Part of a small language model's weights.
Size: 19 layers, width 160, 5 heads of 32, MLP 320 GELU, vocabulary 1326, 4.43M parameters.
Architecture: LayerNorm before each block, learned positions, no biases in attention or MLP, untied embeddings.
Training: a variant of Adam for these matrices, 112M tokens, 6849 steps.
MLP neurons of a small language model. Each row is named by its layer, matrix (up: input weights) and neuron, and shows model dimensions 0-127. Each number is 500 + 50 x the weight over its row's rms, rounded and kept within 0 to 999. Numbers have three digits each.
A block is one neuron, or neurons of one layer that tend to fire together. After each block is what it responds to, as a language model described it from the Wikipedia text at the highest values.

L11.up61:489485499515555466443464411418465448488460423488505517532574584499557493535515476505468441526497487554459495475501427555414318533505481507510459493552434487446501494457501577573534492522522593554553590503567499506449465466549519582504513563443527421523530460556472541494425496477419485521565531497444523459525487450529442539422490532492457623516531454522526529469570461535507469511554
L11.up173:422465488515527528556455480546508442465436424580506466466459603483555539550508539542492486483482506571419532518595479480544546513536520539428442401543418489419583469471473488578487513543551533472516478475523534431452502506467592574550438481504460503522563516588446541476443524514557451520564512548496510457457445475541449618540561574556511451495557490458552538496611459513493488513517
L11.up177:485410549522562533394381433472492579407471426491477444461507588538610539624426429505470453469465455549445371498498485577471446495446467498471533493465463501450569522472500556576544484574466488463486444425592508468429492465531543568489526551543476486432494474505458454469500448434522541496535470481513527515466520503503460630514470530583464584511537490487505571492533423423555470436530
L11.up233:494436502499452522501455523443505519433403423524482489439529547532436375560472384489451483484467498476404451501546585612572462479519442462499441474534458494572503487487593541567473481581499534623505543466484500456401501574469506513579581486519462463476531456531485571517528477390472440481518553538469479505471419521439458606518550487506492472487509489432411505508571539417574505473500
Responds to: Sentence-final period. Full stops ending a sentence in running prose, including ones merged with quotes or brackets such as ". or ." or ).

L5.up68:451458479468437472518499505501451468528481423529464523570449558556510499517431450511458501504469461512466503519518456571401463453528487542482439500495340442502550457502531516484528543535581529555516529461531537539467516473473563575557595553476467427486526540522437468465364472396507577437484493492480581493595496557474456657483569538566413593528538474478385525486521452577485456490520
Responds to: Sentence-ending punctuation. Periods that close a sentence in Wikipedia prose, often just before a new sentence or line break, as in "released in July 2010." or "eastern Venezuela."; also some table-cell pipes and commas.

L5.up166:522437455482473499498527520379450415453486425534471508508431420597480437551430446510537491464520458572490510527451438576476487557528485490507436489564481499453531485470516459504478520574539534483449474526480512581361543515441529517530584502490508468512465527531402554543424442487531537469532540462545535524574423545449441566484533491502449554590411466406404473463565561476454411429511
Responds to: Sentence-ending punctuation. Periods and semicolons closing a complete clause in running Wikipedia prose, before a new sentence or paragraph, e.g. "as well.", "strife;".

L7.up26:523509571494573516450509393479469552544494430542471450508543548536460499530533533492563514503427469458515415502503545575536478574469517518468442448562513485521541550409511512592442568529476479511427482447617596435478498512529516536533478448464486459506538509511411491625495476552561581432385453433440525509399553452453474496565556556524559518526592400514469545465585448473477421373470
L7.up61:533514462588552479534497523515494448492528440557493432565488591557531393456527559534494547497485506471482524487524593602459447430502458473459462501563549321534498447483512584541462461485567487558558453500577556497500562484563523564546503491461510392478566573504498497484520469502560554525505482480523629416532536469542475475462459437512436487515506526480480538504569494491531544531488
L7.up78:480474548519526446401502469505458491470420465623416520548446635598556564497513515405515496519388545503529444538534472602506432489507513506411448414539419402456515513508521555583534493569573544456479493484492561505507434476511507562485548509495494491534526534554396600497373438457537547531449527563493551464519526410550465556504495485604465496544589501495417594522525450502563423474492
L7.up92:482459511510468510499486481507513573464513475551507400459450491525580512496448568520548517492472437507422526491482396502453502513494470490456380479560423485449572387479524512495526561534522490517481585522552488569485533504572536596484523502431465493583542461504362509510431456486535504520444562464490553499483503576490488506562567444569534581493548477377424464539662512450518451416519
L7.up109:470487459530573531436530405447538475466457419511480411456540593446557487452622509524456455551549522502422479493493483597569405530521487433459509545521485445579432472505500521475553447558507500607503511482644531499559480484553547526518476468503526476447495574495433482511542492461490536475505566567533604452530516484552522595486525460644428489510543526512520461430579503532501481529486
L7.up152:404478535505509561544436542488442498486518408581482504460505600506596460476467557504492462509540512482426428477565533494468458480585452506497480534493492446377537416449487502543502434527499565507488425484615573514476519457483557538531536470541546440461484561522398464471464507471471559529529472490518512527568489475537421543462488520552418526427615601506494450391475426492559568414529
L7.up176:507539545484470486466539466439473449501480488569477473466621492509508462463621419503480513537557485495527459522505451549504410480621570421476502515495568444529483497417497494535533464522554511519520470449608519527474507524553537540507568519469562471392436493492429471514495536471418490578511416597494547467496519418442486479415471476564467521467606492519519547453606510566514473479451
L7.up179:436501490549524534470494473507406607450445419542483482387513514522459588436564514522491521500549530539433531519476545621515477475430468544469486552461448485462541520507475540540593544535562457467468524409582513530490509512520451497486436577526494425503469569532616467499516389434519497486456590458577547417462563422585474652539521447477490459444534450484484510582470506501498486489510
L7.up224:419534489511542518456499475516589483511441534535487490482515455536499518524536530537531494488449530538434509503518446533571479402480520488485390410542424478523612488404549502489380557545530506651477492468462508501479504499464550527549540542533441491471580509559416489436476472451535438425516544420424475524518464544515463534590536544429543395536508553365456492548557476471545445492525
L7.up226:485500486503527598496518518469518522433493385567464520447487515520526529449459476473510552498529506527557427569503432516506459488494515481475350386451422501579527503461483511580520466592579552559490484487495523428493538471534502674483522466556433383463584500525491509528504431447573510502498502446491538532462465494459452592523573441477553555498555375426520471499515492451478471447506
L7.up240:532420467551538553562428461470429458463425439514490459454508547539648441476486443457496489516434488524504402500576477551464427459469502505507468471553418479435600498472467585539478484508568610529530499464492512522440461449505536634509594478441486464443556522514440463512460518414530607518494476453485524444639489500453427601492521456526449559524552529483494545391515478527544483423538
L7.up251:490433437538479492478449430477418469464399428428472550504612537535562514512428455490485506481523451472394368466501452506520462519524504424533530529497455482434561524412499503597453461531526596587566537420531534534382474507527503616527513458450474480432510509524462520523453499517443622399547532450481540440562489430478520584509531497594404561524545526465485493420496467552541445508492
L7.up274:457543454625531575473540469558441492482485429596468481571528533485517479499560495552464552431496574490489504547590610513434437443461514530432509468497429386467524490494506544528546440549633575505552576477540537477537485488491515588562556511467485388424507565500504536497441531520535550572508468467443537392613500482555490541482474473523471515505550440494511529513496476560504471483496
L7.up292:505513504581550506556464427453440507477391455576483517496495506486598528480541405510468510494417424520449466567573418598493460453456483532453479469509501425479610492580510586505540465512542594545549460486547410512405451491541505684522555460417496479487556509498449494542428519454449547523512498529463506464572517423475426527504538518535450515445615547444526611485522460554558418488512
L7.up301:456447504569561409502439490517446528476418406635466420484505554538550511500488440503474473504380495576490464551501479535490428453499507525380399390503460450518521458499541585483510514559535531488521462420540477496420508468511563592516604486465489481489567489549387557561423518462460588484491497564479529468534509430496446575493508540589435549502594470516558570465540475548582399479514
L7.up303:501401526489481527558533497453325459414515446533499506547433506565503532576480516507525548518432546595499541580499457491487545524438461554457380509446455483549565408557487466625497511564626534508435538500486484474446452465529450533547581525490427454551443470535493569475403555474519482449509532444449516480491478473510362537574580571496475531545477482496453507523604451496501489438496
Responds to: Sentence and row boundaries. Sentence-ending periods (also ." and ).), often before a paragraph break or new heading, plus pipe separators starting or dividing table rows.

L11.up26:441522472474563450557393427456477557462497437565504498519558506487564423532456537493440531477402504481476531570566564524560466532522563458509431458585470479486533477500467555510534566528477458520487520573569511577468494533550484548492605444548535543481571529553345503465515491510494478508540543470404584467533528440497410610504594508579438492456515430517408521567494527514491493423474
L11.up53:465519461561503463473415459517520455520440450504487516471469537520610483487444517488475441452488446502449425539536439503474428515529534515498432482428389478489507497538508582496527530538538555530551451447529398541429451414574596567511545428455517475555573489531527468596394463515413528452513508479495530490543474440506428576504540574492441546478577537525494516469530455576642395540527
L11.up150:487450502495615498411483405527382447498507447568510511488511483497528576487481456425489502525512533507494451490528522473512446443596540409506492468520451498459525505484538523468437563660567547606487511454526515412535483497518600579490491413542477527447561567486440549479473375496496540527481600552384525405543535435468422470549484573461531454494524523417556514515471431453497515438485
L11.up301:404488419535514552451478487518470554464427427533509528503534608510503415446507454506496455473470499541429430523526526533481427376527522491490527428507367507455510503452531521568427571511580533527455497458515562480457458397538557571552564525493449454463469563577496498552445564551511594467510556526472557510494496418560476536489525521460521580429478469546490529467447530514567553490586
Responds to: Sentence-ending punctuation. Periods and closing quote-plus-period tokens that end sentences, especially after quoted reviews or titles, e.g. "collection." or "role".; also mid-word pieces like ro in approximately.

L7.up20:419510550529544484479567444414413515514526456538518435545640533471494495514544489485508516526487447403481447416454445549500487399543533354451460551410587461489554494456484516526508445552516430506451522506569530529474477544537509574403568490501498411547539506546460528490528438542529531475493505470492500456555464480512488603542520513520548517460480535502456526573561476505523448500515
L7.up28:469360500485585480432520425444417577495569481547483544502478461561464448495497463533503427549456483469410433598498542497610429489577538576482429455492397500458535462432502524517469529524505536561456422499532460552462475534519498542503552483509493437538577538506503460554375494448517496434489530491478520497563505591549460546578597565433559463477622574459490481586524466481540422450521
L7.up34:430412528525575520470506410486477565522476382516479459428544547500591550540464411500456509527437464521458374536511531541573423476511520422489520498547503481527519471478484502660508512589488507607461393465505610513468537515478504562544465377473457440532552545502489519578454484447617538508429476546505521473476527470509487561560574493522501432533529479531467526520516498465490470427494
L7.up89:440427527489502551600459457463424569442371420601515484525569510550489419538457465521605510602453498572522390532504497654475468392483584476459482547453408488557437410588511512474503501469507575504547505496588544450451551525505478486494546486476544496535496526518517625554451443526423481471471525520444519471506472483536472533486491474527514517509481539455409507438486500436510517505467
L7.up105:492550469614550450552467498526569463430395500542449441575497479542583507473509483491542524529552518497506459425510497566556535475494540457479535527538529456467465499394487545586525470498538590594508497505500510520527606481473552504540544550448543407450416480525513522585453407520432446445550494529528619487448465483525523461483459483445470550520569457458460490434573510517500548458470
L7.up138:541501523481575471567507463413418536439469519565484528465475545552618431515448510542575554540455400569481429562499536591548580443475546516545482463550510443447514434414484613571437580498397535519508463474549526479447548525501512462454498506467585445539599441460442456557492414547465481445416450508495493518436455485500497469535417491491558566495515476463485610515604589450523553445492
L7.up140:593450495516531425531424449427435585500511486546480426557527494481480484508557452491493508559411475476498506604532524616633522407543514511499452490474578475434615481487496523528440477484499535566453444497508545434411476520571558491490546420430515490489504502511410588472481483491473500500504455543465547564549579457539327459538491508500544485489564422374528662519464520497512509475492
L7.up145:457495510437531483486497517421456582491481469441430457565499501541415411506498433471502545559489535548418436571516459541549516413501521479450473471593548524480549534554525569450440518453511513533616453449479529477468495480470402541548511466508581551522452540508466539467510547509498598481484453550528595491567507456485360470471475524534520477493527451519491637345518512469481493568523
L7.up146:529381471448513545467376509413534549481509448536486508425434453584609531505419425568547535581431521557446525516506533498508362477473436495482466523579475491375577479398532527522449470550493433550479448581452486559529570534528476501481469479552488421529515548532483501634433467452508484467546525595567530474438571600508465473465480542595480525503448493398475547538472581436503523470473
L7.up151:533461535588546432417447493441432550454502442489484484569589445468560437494582455506483566518453556497546567427485519559542490445504518410483417530583513466398546495486494547527575464542499488407466516529532485518477458530526451530415471370467553430435508543509446612566410446547578558542541517570513555420535544443466493497450568475495536473479555506477559615555572459523482514484432
L7.up194:523459546483543545500442397498467563441408406487476511526516562548628497469486436512512494490408423527359409540609472497487454459438501506462431493587471520394592515431500575527512448593545596520461447441528475528426483505502531545529546519423546434458500455551434509458458429462468540518454509497494544470514549481477444535493526463504473550524521472443497549446536484563497429495537
L7.up222:470528489506561507504464549463422506545460399503477458489600538533487561544560493432549494533377591498424519557467360468528432518481536458492429524496537483417527514522527509550423505491486519584470540555559574490498514523486470510505422480546409581545466520527578452515413518547537535408468483521384532505560510409459354472505487526669496523517534425563412513417508503533500446496493
L7.up227:493446499508494564459491474475439582531472498530495554422442478471489484516465443523472498503505471459462473504442395534520440405482415594467457370502483489542543501550544483555519559581563512562473452452497540510444524517433521520491521454517525401507545484540487482488472413490531548507478595468532498461525470517519439509580613402522552491473495476481452564505591483402506423373550
L7.up262:342395590405458479490495467511405543445430434538456483466492494515449462511490406463496581550480527521466407475480568546499435454571426538496527535543510506510512461528466596481511508482520458513521424490439513579596496510533488507553517442536485511523494538535491545548473450500501517443509524585478565506509475442579577520435456512529497372460599467517545482471472540481561496531479
L7.up279:506479454444528416544482510512381537559496453466457565534592497549502551485554447593546576495488587498512541513518554512582398463442479501470448505541533460479507483405488616427546409419502502494557477592503546513571485500510439470467506373454513486527439552524567555507463523568400554501533473551541570434594494427520514487471478494525405470487518508468489554489443457571472475516480
L7.up300:498458461475527458516386516506482492500362509501475458520647465518571471490547434478547484576496506457462434521513435501643510514443490367479525498584551465485449484558501543551464504455477549482493584566465532456488528506544434471531563515502594581496492525504442578538503544520446533412465463601508592510485514383598473476488420489553491583516567502440514541459482494507572568517498
Responds to: Opening punctuation before new segments. Opening brackets, quotation marks and sentence-ending periods that start a new parenthetical, quoted title or sentence, e.g. ( in "(NISG)", " before song titles in lists.